Weights of a small GPT-style language model, trained from scratch on English Wikipedia: normalized queries and keys.
MLP neurons of a small language model. Each row is named by its layer, matrix (gate and up: input weights) and neuron, and shows model dimensions 64-255. Each number is 128 + 32 x the weight over its row's rms, rounded and kept within 0 to 255. Numbers have three digits each. A neuron's up and down rows have the sign that makes its largest values positive.
After each neuron's rows, "fires after" lists the tokens most often just before its 100 highest values on Wikipedia text that the model never trained on. A number after a token or word is its count.

L2.gate138:170118126121156148146120094106126135053142197099127051130141133148132100171151100184173075139081157110158139148144121167051147113121100165119109073104111150089157108090106120146111125159067048182105070116164129122164113152157132049079146159163106124105179054036084062136101161142101079101129108107053136148089131092093116102109137127150094153123118108086138151139124091162171134128102190152202084136140117108132132098119117169146108147078120137080175153132129133108090152147112146155191222089122130135128161160107136145137185114103144134119154076118113136124173160115134115136
L2.up138:158139092136132110114139128171101086139187097119093134109156116167136053116187113191096094101125162047207164130175139134122104109115073132115096179063074100162137070181144174093151113085107139122169102215113110138128150150138143119124116115135119118099119106152124124175099112052161199205112122125094090108112171092189081103144122196129142121154099191103130110043154095130103146123101107132162071108139159141147150092144067160115082195159093191138141087126151180162145161117157105113087104102078115207089160138146119092092118142118123164094138137133065111170116157131067145100
fires after: " 0" 30, " v" 12, " 4" 10, "4" 5, " 3" 5

L18.gate493:133153201120121118133114119112191140125164190109066115086163185122175116109105123116139138141117113097181190132135140095185132134136157163138164177126165144198201159137112186129143121187097109165102126113126153173142106177123050143139156166150112173074172151113177117109184126109131167101077162150109141080088131125101172125105093152125123129197156145091211144134155156080134111135142113085067164133113100149135099187114097180105073102130097158126147081081093115142091105172106122139139079151098130184126121121129194138129148127135114162149135126158090140115145050076173174130
L18.up493:133142145124151102162171122166089124162187137100133124135128177094166151114183154106175155086120199152119111130136038116163162098163116214089098162122131128132162142184143137125110114149083088209107092116100189096121148164040132162121110156100128123160186169104109133181120116171138103086137154136143130121128131149072087123142141156121119128144136120114164071145104176123142114034122125056102179115072142146144104135101092138109121107123102122166163115077095110108136129121189083163125080212128103124144161144176108146147119128103094062123108116130129119138122120108123147112
fires after: "\n" 97

L5.gate753:089100121112079118148184126134082158092138191093192145154122132110153090147173163140161118154126135047129117154081150097193143118121100140138121165080130136054114161158089139169080085131100136137107121130121102190223110124137089118142125103095091088131131125081125137182060110123126141087144139127152091126117130081148118126091138134135149138083135129121095124090076133139121134104105103097157096129142064153201085173116111121123117120091100199197108126085088116111103108115040119099139133135133156078146185135155097142151182194148183141089163173184084150118137130156196135118
L5.up753:090176107132147119122108152140158147116124168132156116086089154088150109122165165122125132067130163067122150094123131108168157098172097127130149114103107123119116088107104122171114126086143053157113151146062151103169158136116120137173151163139128125096117209115129135128117101116121127077177194148134164100130103074096090118162123066140127131069167102129105124072091112098116175126124131115140118107121098110137089119062127069146129112134189230110098096129130180075137039151106074127191164185120116120158129152138077103134116151138166103135131173184123140149159117142170124084
fires after: "l" 19, " le" 10, "e" 9, " H" 8, "el" 5, " h" 5

L18.gate525:108146177105173120153123107136138105118120111178167165116119155046145131119123094156093068115146119133103136137113105122131117135193170138118137089145139103161115094075091099091116121203069084137124094130095071117107110164063151133150187105103102106120175086155080137113051138134181192111126150165112087100181076155119118131143161125124134134145179104126097097059107117179183131168121160094128122200128091151140116156138146123144104086192057056137169177140090131120124142152106097154142141142142112175120152062110131105077163149105159132143128139146102101079110151182120116124
L18.up525:160186131132150106112147096060147105100105137119150081126096166122109078136115068106112142156128119088173082161138174046149130114122113125122121088104108166121171158131155131109086087147158111175166096111112130141155096111109135132064137127098187134094185126104167098092117085130129095118096136097173072144096124128144134183117172159159118168188113077137103173107128117173087075141142147109152097168123111085171169126141088124115170123097114121160111069087139129160158113118166110189125124100139101081103163128128139087095080121126099129187105121095098151121129100102102141162
fires after: " |" 22, "-" 17, " the" 10, " a" 5, "ma" 4

L2.gate259:150051098101093147144163141188099108115208126133109161131132121061163135178190147096151170208100146124094092116169110132176106195131091129110169108150107032108136128131105108087153126167116092077089191150131088151059099154142097111153130152158122104146145090131143095183102172130109113155119061120176111158174120134130115139121151192108156125130114123067101057107099144108189183174094076151161064119153093109127117160115128205125168229127091108140131158129139120176158111136123107129098095173140154132067117105101159091119060149067162151119197185137133134174148119148121141144
L2.up259:101085140158094134143105130178133126088167113154099125095074121100167139160146112120182132158108132149148100126165084122171122152129127199109132107120132123140176091121075102134127134133079091133092139119115093124096115173158170105109168128144106088088198071167146110179101203118129128097139068115162078097171134156136095191081174124187105153168098136097132108069094109142171133165186146122164139129156103080109130106079109145116163133147110128157064116156143122166176166203132127159124112156153127129105165126067101079151054125065171142090183134131091114097174088135149148136
fires after: " was" 27, "==" 21, " is" 8, "port" 7, "°" 6, "y" 5

L11.gate426:129145109136148101166110122064161094115104104124097114137196094121199143070130112151136144160122081133192161112090150208177074103073112173082132085148180116167134143120122121175148095154113122102128125095127119144097242101131150097093103101129177156139146095115152165116167083122091108085069149116135074088118176169130194076188142111105120121137174183110127114172090115137150128147144085104127131097090140123123070124119123119100121128177095174097202092078153103144130207164109130194141124139184071109146130158131176103131121135122161143147111107157111078090175179142145159137
L11.up426:110113129120195087143123134128120071103145127143094114130153161114106049095105136087137168131161152179166119139208175154096099099136117086087155098127142177213163116179116116146127127177178128020153124190102154062158134107078048121090138113132204149122112109142133146165151101121170158099106196154130169081056179120112112112078155156100093163127134130116113155099127143096130174131090135163136105130106134147117130125136082113095152117096131128139161179182085133139125124185093101185156114162092065092110097112145166116075106116111118142122181156128081092129124076116149144144
fires after: " |" 41, " 0" 6, "–" 4

L18.gate511:143107182130142121138051121119135176114139088137118114139107117078183122163173101151124143141178122156187126180140111148084111126156110144103116123097197081112124089149121104134132124172121066112113202127170140094081152158112145114113150086145106147139162115091121154075151103139131165092165177162137054148133065130113141113154133127084157130168151135121150146044121140105111171121160208134142117142085075193116130180144136180130193073116082091118100142107135102134139180146093131123054160165090159141113156157113131191132103115081175130123109089122135130121166114134146130117
L18.up511:151156164101149152208128148167171118139137064118137125078118087094143152150192129181111133121156186148150142111136108106142157059169129118136181197117155177159105160150118148119170077096134092129110144096092109115062138122153111114144126173182114138104112157099152110090179099149098158114155081094151158133153083101118188148146128140117167062157135148152117112127117105139102109158161138105108077123148179130188133110131188130119186126099168169124145144089161162120130132135125181134141164096149124116107078088046064091086091097127075192143145096126190100189184158135130123110
fires after: "-" 19, " F" 11, " (" 7, " a" 6, " and" 5, "ersonal" 5

L2.gate1011:120104092107083153141161126164131144137124125160171153084065087128167144103157165065119165167162089123147126062117123120129150126106127189137134205109115129166179108114173146095099114128092131126120122123099072176121149129149124132127095183101072130139148086137165095155128140092119145120186106032118119089114076140131171106110158069114124161154089166098125125077091126093136141144140143070114079156157157149175144053091101220063159125092158099190109135090124107068176173192146164159164084091189124127112133094088142138134124103163130108155165043168164086124106132133139139098
L2.up1011:163116142164133125122139145125138119087135165155155119089109174154167179139141103131196058167102119163122098147136110092166179127138129181110184110135161133158109118175128125105170146130147132161152153179124138094139073180093160139167201120133182189139153059083071149094105129094131081155149123121137090137184184158155108126122156165189097109075149103098158129118114097166125144119132118168100109123137086150153102126135140170124130146169182153127129114136084151190101097126165153122117095141125112126165157132183075084210092142166213099169172171152091142200115132122160189172
fires after: "\n" 60, "-" 13, "20" 11, "|---|---" 5, "°" 4, "|---|---|---|---" 4

L4.gate320:141148104103147088094226130171065121165129117101120189081165098126116133132135135084081136142127129111099086146149108105135170147129119138135157156147182094126173087140109132208096107135083101135175124125080165158136088137147200178134089052094142154131122226138142134142160168124144158097095127085133152179130188167136138108175109026166106071130136148155158176125130151096091111148081101110138139132129153129143192090162107165103159140148088097110191136092131196090131092100103133156086077094084097138087124114115085138078095128106127110100143130161138123093137104204143217077
L4.up320:100099107144158122105094128147127112112181054072195168142176119065149179127086172079095184162083185095170126112147147121187204143135096141115176149156134104102151114075174188133078097131103140115126070106134164157109119138143168136124163138127123163089103164144119162162115162150091149116146135129082147155060128196167077159168145101167164087126060169195106135092130185085073104154122137139129145140174167140111147113196116101123150128086100137109126134127123181139101134174126159077116107155122111143064112149133103127175150088047101115104118096111194129116089133144191134070
fires after: "\n" 62, ")" 5

L5.gate675:079152149097122160132165088105078115180131080076201165157118095115204104121129139179123090128179112106134196154134136102153130152101091074122110139129150086079146053177101084154170103103109106137055117088156141146127156155100128116126136144113105114139128139110145155126197228146107116131115173102104141179159144195171137133091099130085136164103071105143135112184094160126105102083129121160092142176136104081087178048129124163133100127143169155107150114182157106101131130141120124060128143106131099099146143099134095155173189138163113156117177088122161124149026110099151162120
L5.up675:177104140125154148112146129046154111171139089087118140148173104140129088093162145203115145162110064108103139119158089145117120084125102137177116156188149124141130134154111092104118126144085166115143083112150122123108101117104169180150120096134125146134163145144080144140124118072155163106130169110199141141129106089136156146174121070130147127159091112237171086124106114088107110103133109156107109128161046141141109135125112092132147130145122129091165089100159118149083155120133087083168146181121127117134087102059089132096126178136128122146167124116150106055140162135135124096
fires after: "E" 13, " E" 11, "I" 10, " Ang" 9, " I" 5, "re" 5

L4.gate971:107121173144106148113157091089103186159105091139212144075013190186128072104177135209168133118138062187113093136206148095150138156099150085135129136149154170089093078099116112134112185173086071134139118177158162170087136135089091153118140146126129110115138154136081132142194158150113116103097098109129129186106140111154119187110110096130181137130096165120133129145076137115138142126111118130125166130158053143137102135118104124135156129159165167117119189156099115107129170133137116145186140172066129102118133080128128129163150171103114096118113155112140091114085086061219167097
L4.up971:100162149166101059081157149120107175107192137131139086155121164090179131093142183119155117127169112110148123140081162058135134110110106118087169105104168134116185086115159083178121152132099132155117123098117091109224112065157077224134147170142128121097160127120157165174189113065102130150143140159165180115144159109161113145145128070130135138193151093074155105122093111128126110122084094141147107095099085073075082109105110116165104136133117155097069077173113102105112125139138057126103167121057141089044095110175134109129153143149118129165066163155122092152119124099100063156
fires after: "I" 21, " F" 13, " I" 7, "f" 6, "H" 4, " E" 4

L2.gate890:088172137077151119186168108182147130062075138178135035056196067141112083158150128184162151191122147146088129100169154127192153095103224120155116090142118138130169129096130141120098175127135108126105107117079157100152099143143114067111166096175133079113151106150165139059111054096159174138121101122106105123142133114120131130117126088098117155137146142158139094147199090149105094083135158106161127147136152099097124094118157104090119115120114140141132125122159086137126126120132079177176149147130094081110101181100163133131162118090123164125106095105120179077167179131061154135
L2.up890:142153123121087169152138110167124113110146073102092165083188147113118147147149135113098141133080128096078184116164101156122097147129104101148148102095081145164115166153150152142149090094113128091139179141131160169124065073156124106131110047156111129108135148175143180060094160124150137150093150120111123119227143086133098110074116138167149055096151132117131078135165150141057071114147127138180144118127113108174137180177103117075138137128126147145163147098161157083104149141101115106100070143116119123094080177093142184124171148078140169106131157146113146116103086165078121098
fires after: " 1" 24, " 0" 24, " 2" 19, " 3" 13, " –" 6

L10.gate558:174135199123143152150101114210153095179179149083142108120141099161170141129140077128115159106125068073141137131197130142110093108161154089127182122123129126125132137155153135149185157142092130122102138116164104132118084099104115159136102158113115104139082140147106173165144120159181143160101159129148104157181106172168185136097120115158155154133134120040154153030116144150146151123128095109118141132103135151122094132133166089160183120146160085091142150096138108088151134059133101157108167175118138109137092152167058129114103140211119113123181138163125120068112113121135099087
L10.up558:123131090110072136121100109197093041172141132141108167197126095162102097144143171157131108169125047193126126137092110149073167173109067136120107095182148121143129117208113124092173114125077157163163152113118111187090108142081201180172101080144136196121085139118126138181140172100121115142157136076105111142191050083126144139107137138129116126108124095149156136122118173104081089127128096141123160147132106075146094124051172086145153114179134112116147121152160140137106083139153064097122104116117088145118135087107114094137159097133126176138124133160118106130087081121148182106
fires after: " S" 18, " Z" 11, " E" 10, " P" 8, " Bel" 4, " J" 4

L2.gate813:120123224085111061138068156108148106102082149124143139115132133105137159144119112180145116084140141147108147152163164122147122139085097058112107179151154088083081093132137139067093189099069139145124138092103186099155107164136164115095076135069163125128183129101155145137198099175150120117124117144168099158165157159154157120156090126152126126098122072153109096135127139212122141145109124126182169149063130097072108134111127066105125085100177062124108180123162087145139048144067192122124123155090153171107129130200119150178110147100170130104130162136092165133161091143119160122
L2.up813:100191168107107129128152084172151090069113125177205101152096115158080166167112144171154175169141112157134129137137190139168122136138135134168103163177165066045167085106091090122091125131154141155152165057094124148163148130124141160151119107143136123136110135134149149147141170162151077116157077112193148060146130156116124187126147118161127144163152104158124128103060073118153211153139127086105118121133148146114077118146161074109141061092129077136088084106132135110174148155086145103138127141114122076128148124142085122139112077058138128127127130123147141029182119100132187152
fires after: " was" 34, " were" 14, " is" 11, " are" 6, " been" 5

L9.gate16:108166111118058055109165153182159129144131099114176150157131119111098111160114163130089065128113105132062112121160144118144159063162111167132124155137199135159151184126083135146179145122132123107163206118138159140165131154155123190069128137140157137138154112124094136153101160051103141072117115133150141123142158181141114076172098144122032138105139167127133119105089119096135124198144152172085141118114124116107096196148088125115154062150082132107105159065112108143150136116088057144152126092099147121117131078133164175117132097108168144132144195118109052124102090172167161193
L9.up16:113093140111138089149173144105163167137145121117135159137137145080096123085126078151142118072154165100117118135120108076150106132153127153056132186144092108107086110110117116157103194077176126142134158100103140118132123111128164174136184122120128082135136185146166095087122124124102102100158124081139167140148154141100147120109075157106139109097084111118125132129141086097183111102103065127115151153204153158138185130161170153169131127138141161082141145125150103089133137072166077157042121086168098150128048125082128088175166168161142205188179134090154164188139151127162123096
fires after: " " 37, "," 11, "ir" 7, " e" 5, " E" 5, " d" 5

L2.gate55:125126181108073101115141154152143120078118117120129169163098095141150167139121141138146098151151109168139112107141101112086134109145149162123075117126178108095097108117102131136142128137080148144149134077091074108111139169162154121159160144066145155115096122076145123139136139147183147035153093126156119111144140132142151132105114193165074073167129112133122110042064097106111206059103153074146116100116113135139136157107122094190169107064096111089121134143145080147190153089134133133131163124121134111103105137177080132145097158088138113091231089138113122086185060164163131181
L2.up55:153100195102140114183148141126091161153127132180169120130118081118169092158168101091163106106171138129096135114162089099083148168093195094105108169177074076072114150105118128150128169175129120162118119153120132098139028164115092094152071150135190090149123134140116141198120131132174125106146097111085082168167179102104148113138180151135115169124119176124179086125146073183146114161126144149137066122146102101061122138070127097123120100134092080057084168105102144125150139096112088144131131141099169092171201132137136112152102132123119124123120165144077142100143160155090139118
fires after: " is" 37, " are" 6, "f" 6, " was" 5, " were" 4, "n" 4

L10.gate644:101164106117140108195108132169223108149068128192117146130158112143201094152166103127106148137165134118095115115136122115146181147103192124142176112127232140168148128130090158081105104094159150143067150098118132124139189135180077140086173150134091093170107164146116179140130159102130104111147152177129126124127106143122163132124127100148113139032130123143093174124075104067076143120130169116133135084166159131130068129186160172129161147123160146197140172179170100111142162141125105117154108165091134163163082154163087106083067140120189121179185135097191150106117148126137147098
L10.up644:148163151101104157146128185146148103135147122142089106149088070117193163078166170188208165116109145156222129146164123075137151167135108185128161127154098111060074141119158163120130154171144133116124134127161104105078106147157040123128095106141106199110110131110153163102144157102149124117104139141181103120129133176075138117174168157183141170117119118146158063172105214096133136151159092156156126140147134182148125148184115141147076081085125114126113178123085085152117138120133096130075131182127137150101163130061077116151153159086130115183177120125208132179132096114186139111
fires after: " Ab" 15, " p" 12, "P" 7, "ut" 6, "ab" 6, " P" 5

L10.gate59:078109068111168097176139129128142076112123179174152108147171074126118156169120128119158093143117074055174125090162162169140099143143088136076095090143142133056112114058099182144107115136074158101102077163138134113191142110140095101137178149103123112100158075149124102132085140154149204082142081126125158077141092129174093070103130146153188142150121103176085165091088116176173140137134114077155121090169131094140123121139161150093201135073119161115182139080115140098143152159050111201179113167068181132087132145158095147123122134094108089133156112085121081144150131130088163137
L10.up59:081121114130107131143149135154121177085095154142078132134125147112133095068154095162082158122126176102169105163061142153042134122098134141123089127146115117055105059133104137146157108198058150112155145123098103163078115124195082123106120129146188106110113238112113154199131108123196090094188080156159118078168065069101169110124108128122134149155087059122121133113142092106095135123170153081143182106077107125119076113068168131077140159141159153137111160145084144081143114115133060137161141112135104115163142092094128115160150101126178125140141130114117127126184136138127182106
fires after: " h" 24, " H" 11, "w" 7, " s" 5, " sl" 4, "l" 4

L12.gate717:155133094105135098149133101144150066149118118176135169091059183096123040135100140105090115176142143096115104137186157109148138079146094156127112151131148120136067099151107091161134124152194094100119147146116165125124140160130054134092104138170106102110099076145167121088141158121140139132130064140147068109125111086150118095139161151114141153161189131169098144109091129081129167121085155090098117037148119103072114160128131124077114151113151116096126123085065124147129143126092078103119062172106164128102147117135070152169068109137152153085172138117082125101106106174128123117
L12.up717:079077131117198168180061110074186139072101168147115084120138179108151141114103143174126141053106144063106104132136180142188064119188140136095118109126118114121164173094134111144146147093169164143171146138132155066153161191144188084098111142152106157140097178125145110124121105150108132115108106154155152138094154127123167098154145072099184151142136162099140121154088079159130083087149102170084140172168101169139134095156107140145079138154106218092106085133092168146116186138117176062104123116137067066145139137053112114158130080154181127119109094104151153137111156091156151094
fires after: "." 23, " |" 17, " " 7, ";" 6, "," 5, "|" 5

L4.gate57:176130164140119095141180136115128101140142130156131139117191080190093137121114139135140136130073125122135070105105088125139153085115124143096078106125136087111111122096153055126145102137126125120099103117136121098145110128112095154037168083142165091146158118102092111096128142167079185122095094144183138160115188095112106114111118082138141183149190112133169091135124073151164139137060129133147129067143170142104107093163153126120107081148113145110129108162175139064127186183134181104082144167182156123063142151224067127159161176157104127200143138140142112095102116091125123107
L4.up57:100124088126099119154117116095083123076142126129104130151132110096119085121102082090136204049113144107127135131151148122128157063184071082123164224164104113197122130162102103174074146073123133071121089113167176153050055079115065121118158108191177116099143136090104126122083072100183101136081147123096115121132128121136086139177137188114108141115122100065126084128127130157183126163116044168091082175117153069153113144109137139145089101079138149117140088153144144096141101124107103148103122085099104163104180131138174137112193147133153175074132150144146142216175125119162159124
fires after: " g" 16, "." 12, "is" 10, "9" 7, "ir" 7

L5.gate990:092060129132132150109117160124089116146139166099131138109152163126155140098129155161093064079123174201067100098124111111130173164107171079119100102192105063109104098124147164100127164169103132095109100116119167128044120151113151195104103148133136096159145124167177140159100151185163158142159100097117142122173103135109126094173124135154181131134159118079152087107166151090217134029169106146106143108131063096090107135136117131194210126145160155146147101106150081091151156127130119105166189134120123100090180147184092181157114177128157154124114139108115105135115118165125124142
L5.up990:094162122093096088148121058105103126104122156116084110095147094198135117177094141115182108118140121104095096139108052113121161145064125126190159087152110148145161133188087120109129116079079120155123152098131138141139163134148122118136134139141179119109124098157160148141166198082107116121143155112119111099127068103143137156134109049142117122116147116103130152125036154132136132201115116170089175127149076150137097065120117185111099077168121162175119096101157138122119165156074154136151139120194071159100115091172164144105098136148159175184165119140085098118068183103083129082
fires after: " con" 20, " R" 11, "ro" 7, " prov" 6, " Bra" 6, " Pro" 6

L5.gate726:151078107098174070144095089134163136125065136127151182138165105162141121088071143110063111091131168175098097127164096168101103151093120065093155117135128091110115098192120169164074068062122159158168167192132066124133247140072110089099135119105174121138111088085129123118141099123114084106095156175070144166109169135103146130077135120119106134142126147185093090185142149131078159135123104154162164098137167155121126127094126133078096144113145086138135151115169150081089120110135158098092219125147172118134101146185124089133127174203153092155121164090115202143153116171125102159
L5.up726:143124166163110109069172124065146113113133144141111096171122103151083099098092093128149124176161138135180127163195118138125127092114149188119147156127145173051148082108122132126105137102145144131110137135148081087170139097166114077113058183080188134145159094138117124143114094181081129127082116080130072134104161151127128101114103061116137175183146137170168146124158173087160096109130154140150186187036112114084108146136079084124096093156145186158078132127161127128127164125117078091098115109181064160140130132114083155112121118133113088128128149109118171103121160115101044096
fires after: "–" 31, "i" 7, "ecut" 6, " cons" 6, "am" 6, " th" 4

L2.gate92:145197128134212179118093139161152121138126136170132113149195146179115123093132111228171175136111085174142158087120086151126122082129178145107064129165147159153186145087144070152128127160127158148163134121100151079128127094109150101100161136131141160088152108147153130135121115127118179142124117158181112055123126076097116165142074114068118123162144177150110052131129052113101108105147128156088169108108134142153149151122114131170122115135087136101102129136117125096125163165175115176179129107175130112140117133079130072091137097133177120122154117119144092136178202096085137107
L2.up92:099097133123142214121135106106034104141155133159149066117099136114146113101143130133094182090180082099170096100081173093103138145142181121088096147112142120186183181146098143130096074150121161121124126123131159155192143104156100188130168107107068162123163114096106120152154153093134127114089200135135150134060154115137089154082134114058071117123149084216150135127105159101113136112123145110116173119129182143131156188104103189095127137127149118143154130091128060142182160129089088207147144147137151108133202102134133109070184083144167064143104158151146076131094115085172145130
fires after: "–" 28, " |" 10, " V" 8, " A" 5, "|" 5, "in" 5

L12.gate715:073096135058092151168145158132114100121172138135204106078135087125106155173105144175185124207145099111110155161104136126154135120111126135107130111160101154122100104161130160167122111113151148088090108137091124144134146126155124093075156150113134174143082129119109110115101137112180157115119126144111108085131126102095107125088141149164090103114138157069133128112120115071112101116107165129166112120153160176149162169094098133214130119116120127142169098145133115029165132091079153166106149119125116111117188175183106129082119128101142156128097084140112072086132131211123163123
L12.up715:085110090124074108145133116091076073143117101127116144091111125097131138119126156185118117196124080083160092106159133124157153111071098105122145185167079131141181074185174140192105086137177174083131128165125057189140159121129099152130122123121158162130135124143089155103110157090165147122110138138115133109129080075173093131123124142129169103121165141063118138130111183154117114139156124082120099120213171170092146141092080152126134133148073153200145135154161131082165100125123122133110139120075107155076115159110138146085104138087170080077140111097096121123161136165088171084
fires after: "R" 21, "O" 10, " JP" 8, "U" 8, "I" 6, " F" 5

L5.gate34:085089147084122103156111101149132130095129148155126117098076028170145143116135121123137042194149165160123105154199162132150106109090069158141123096044168137102105139176155096109122140080109135158053169117164115155120119156187073090132101122066150106140109162100122153077137125171111106096096053098103173092098089173080116137124117153139114095085143114067148170123174085111115063124185187116176136140121108100184097083114118095102086120096131132134135110069138121165133181149137103110155126152126110120131102192166125092175111098109212164158113156139184088073128097123123117066
L5.up34:125165096137183145142097129117126077106144100106103176171110097143188153090137161126177155136177165070123173151118146146090160065126078162179128149125126196090150051129104111063123093125144141086180153128129098033103137161100158116155042111193108139163083108100147157113176183102135162125164117156173104124150201120142143083105096147128177115147114165122138087180114116157129171116100170151102129106139095153125116139088147132143146177148069212127209144142099091092142155078195123132127156146130125134096123188177139104096146141157134120151163183135123158157170103102172160080
fires after: " p" 28, " P" 13, "P" 9, " n" 7, " T" 6, " N" 5

L5.gate728:138148141139148101089116134180158132130073133129138165152144110148158225115143138131127154112141109063153175115184110142087142126132125115112060093075153202115117140160143122112204088105135106147095119133180133080158161136105089063112125119127088070143093062109108130058128126148084156139085173126157119166160104134178153131088122135101115125090178085096187132137140147147126129195125094127095126167095079183158180101101137110057136072102170125129143144085114088111146114146074181150161173089132116067086107173172134120112105099222121117158131138138125154107095130135148107039
L5.up728:114107092085095135117130126086094145165148143146094186113174132093143099162116097129140164071191139096140089133093115173117133110206126109212155116144179156135111116189091157146104170121100112118115111118155106121101134142117141191143108052085100143161117118133104099181162161092115091095131169158137153094139112134143141138119152147240150106153078086121127111151113170155095176101141129132126174159158108096130111170085198096109134125189128153198137130139112107053118174103140150108121161093078151150133061106209088103101146100151139114131069130080156163065176124114105164103
fires after: " S" 24, " re" 22, " sub" 5, " J" 5

L5.gate0:158144165118130183139112150152128070093128165128187086136128137123122145136079135096184127136133103145090086161092139120116159158116108138117175148084166192102089128116197159130168144161076112142085199182148117117063110103227143128082143117113131157072152131167089081130127098153084179129077142153163168118179173137115119163138173120111160121157095117121148070140150095148107110172156137131177123142091110156142165117140100092080099115119113158093116096046113067158111146139132090123115099168127073139111126122153128106099174131079144153141071132130153125081163112102136201129
L5.up0:068083171135094115085121187145084144103114197100115104159077145154128127126096168100123122177186120111165155113085132106116121086110142097143115087106141142170053097134128148123072079128057092119121103115104125182108176158156148137099167128112148154102161122128125186131148112153107114065133171144118089076129133124116144106211143119133135069104112130102144076101107148171100159106112131094164149117224148158128087102129092159110094085128063120160156073116115100130105176067113172133106154086109148122136111142113145188046188124156123125147130178111115095112204188072183102109
fires after: " |" 16, " de" 10, " G" 9, " con" 8, "in" 8, " d" 5

L2.gate251:092121147094062086089164132142179107115164133161128170089104092156192138081144145131191100124153083158132142124151160114167132112073139115161156134188126109034158069140156103084122177151147127133148170117122044166094111102183105146136110130128183164128149095077179126154161091113113176099114142105104138163120161166201192130123170146171137124166127162126064099089107112093085109111083127144163134137138131085131085090097108123111127160137086104108143203103111049148115108178113093145160169131112139125107116201111176111104116152130224113090111103194149159094118133110158146160
L2.up251:151161185129041103117093156127140099112136078195141133118079087139148126154168080190147108177187086182131184128099121082170115159134182124103090126142172117094123093111119120188169148173146159164148106053112160091121062112167135141077106152065084166106163115140136184138121071101125154157131031128122120089174119127152190147127110205145107138143133114138132081108103106111108132152127129146083105086046195067133112100100091120153134074139126121068133109148152094156121123149104142116136160115155140096137163146114100141108109106121137092096161109138101159094160127105158130179
fires after: " as" 18, " is" 10, " the" 10, " was" 8, "," 8, " 19" 6

L2.gate596:093129142100142183185144096141183133055142116148126196086164133103114162121141196173154095172111049130126089091134128140173171101111082198131140170131150122079125110123103127167158067123114180145070131099084109192141147079111178124075134096128118096157093143107132180151102113139129101130136091110179093090115126100098127148102147160128137125112178136087091122090043101158156151172109095125110087143168165172142041116211092086136096041082162101073086081117096141123113171124121192113105133123104125119125128174126084062152102169107161151096157132085150146166175143168109196102
L2.up596:128080144122128111134101124069158122079064108088102197128138154052135156087050121084108041151120155080128140113076112105139121162122087153127106128155163124146051120069144134132104174133100129134131125100134121134114136093124141139197185136083153084098083165116061138101167094176162102142114160142151141101159111120141168186083119159143139141081141068099106064104112147163172142101130139122092089152114131142113079181113118090158113095068134106106092104164133128148053106131154105191077174133126140150124151138134134131219077148128073142135126172063173106195168101140125155089
fires after: "." 31, "8" 9, "°" 7, "6" 6, "9" 5, "0" 5

L2.gate979:124124140094076123166099075161196170088102089130174127164064157152085166125153124161126117161145097136088064156115139090105095115109131103154114103134142123085082161134051088147142147131183142113083023089176128115110173111167109103126108086133151118161105110090143095108144107151064109072160122145137119132184124102078159138066124130205151144109161079146133106137079130115143181199114113136131119148154066139150089102194147182120114106130121183152124133098083120111131194128128128101129131177080143149152157095144139127159075126119151152121110159131139115102112091145193147127
L2.up979:133134121109156152142159110068098150119110141173154187162150146128114107129111090118181096169179154096144111153128125175135145114143115098108180153115127158167182128098182100155052206089134108133077129083168095148096083131131079147076163109098104134140126163116137167124076125180184074174125105105138100125101121126108159035165103162156145145079165168087145163162128146174135114116121099137135079166123159110100144165120126106188152158063108076054113208175119174123116125076139103141145099081138164122073096165090103151109157161148090150101128111117187138141104119192136149142
fires after: "." 60, "8" 9, "9" 9, "6" 8, "7" 8, "0" 4

L18.gate286:120113170107113119151123106162126103140144150151149140097119110130144109122146184116140100136249110160173158142170125073151106088098083178156174112137162133168208139120125154169109130127117118168153178097089166134115113109105188121145113153112160143103228090120137108103118170116131158117152117080139109118126147162138133141101131120122123099200097149132143131083078151120136163147142171082120160161177121169099165119170136123063115081133080117160089131137166130085125155199099185062138154123105126113152186105126162188171113113163115130130164081153076124125118089134119143096
L18.up286:122120153146153126103122128171091094119163122070117119139129067065185151137117132074152101124121138102108123108100072101138140115095093200079137142101132130093140158088151107109121077160096128199146077119093152127122077115166134123109098192117129177117115227096156137129140116153160090133061087147119125133072147129096105110117117128128061100143161087052164119118089153056147138107132123165112074164116236155130121136176078136162143150132154204144170135158168132115126119166109165167168100156089140117114076138110112181178164131118137086112129045128128073109182072101129190113
fires after: "\n" 100

L5.gate61:089116139124135093109091107087155128109077170107146107119143116185135158151107160129102070133152138074141096149130153157178155182169126168069093169139120104152128122144125154118115138089117118110140088072160176125089139111119127122098159122069190161143123020147135119139076092125116139119123167094137088146136147134077104098175153126099124119086157110104138166159070150120123167102176127090122157107098119158129185130202093160119205077117117150103200057127122123089112167151069152127102127140131057125079108089117165135125154113108147196154124140167116145098125096104098147104
L5.up61:119178196157130033098117117109147128165172167097151142148131134177125130180071147121193093129111132134100130111149102148100147118164091115122169123131150150128175095192170115078133097171174145177146177130144133194153142176113106144152127150165094116153102075144071172139093118080134140147192205107120145151081102086209096119150142092122156127159135131121122120045147097122140153103137159094093134151084073071132112106167089128154101083091055142090154146160138119069085118142102179139109106157107105125135055111146124171100175081171056142087145057170138172157094140152146120118
fires after: "R" 20, " Bra" 7, " R" 7, "ra" 6, " mov" 6, "h" 5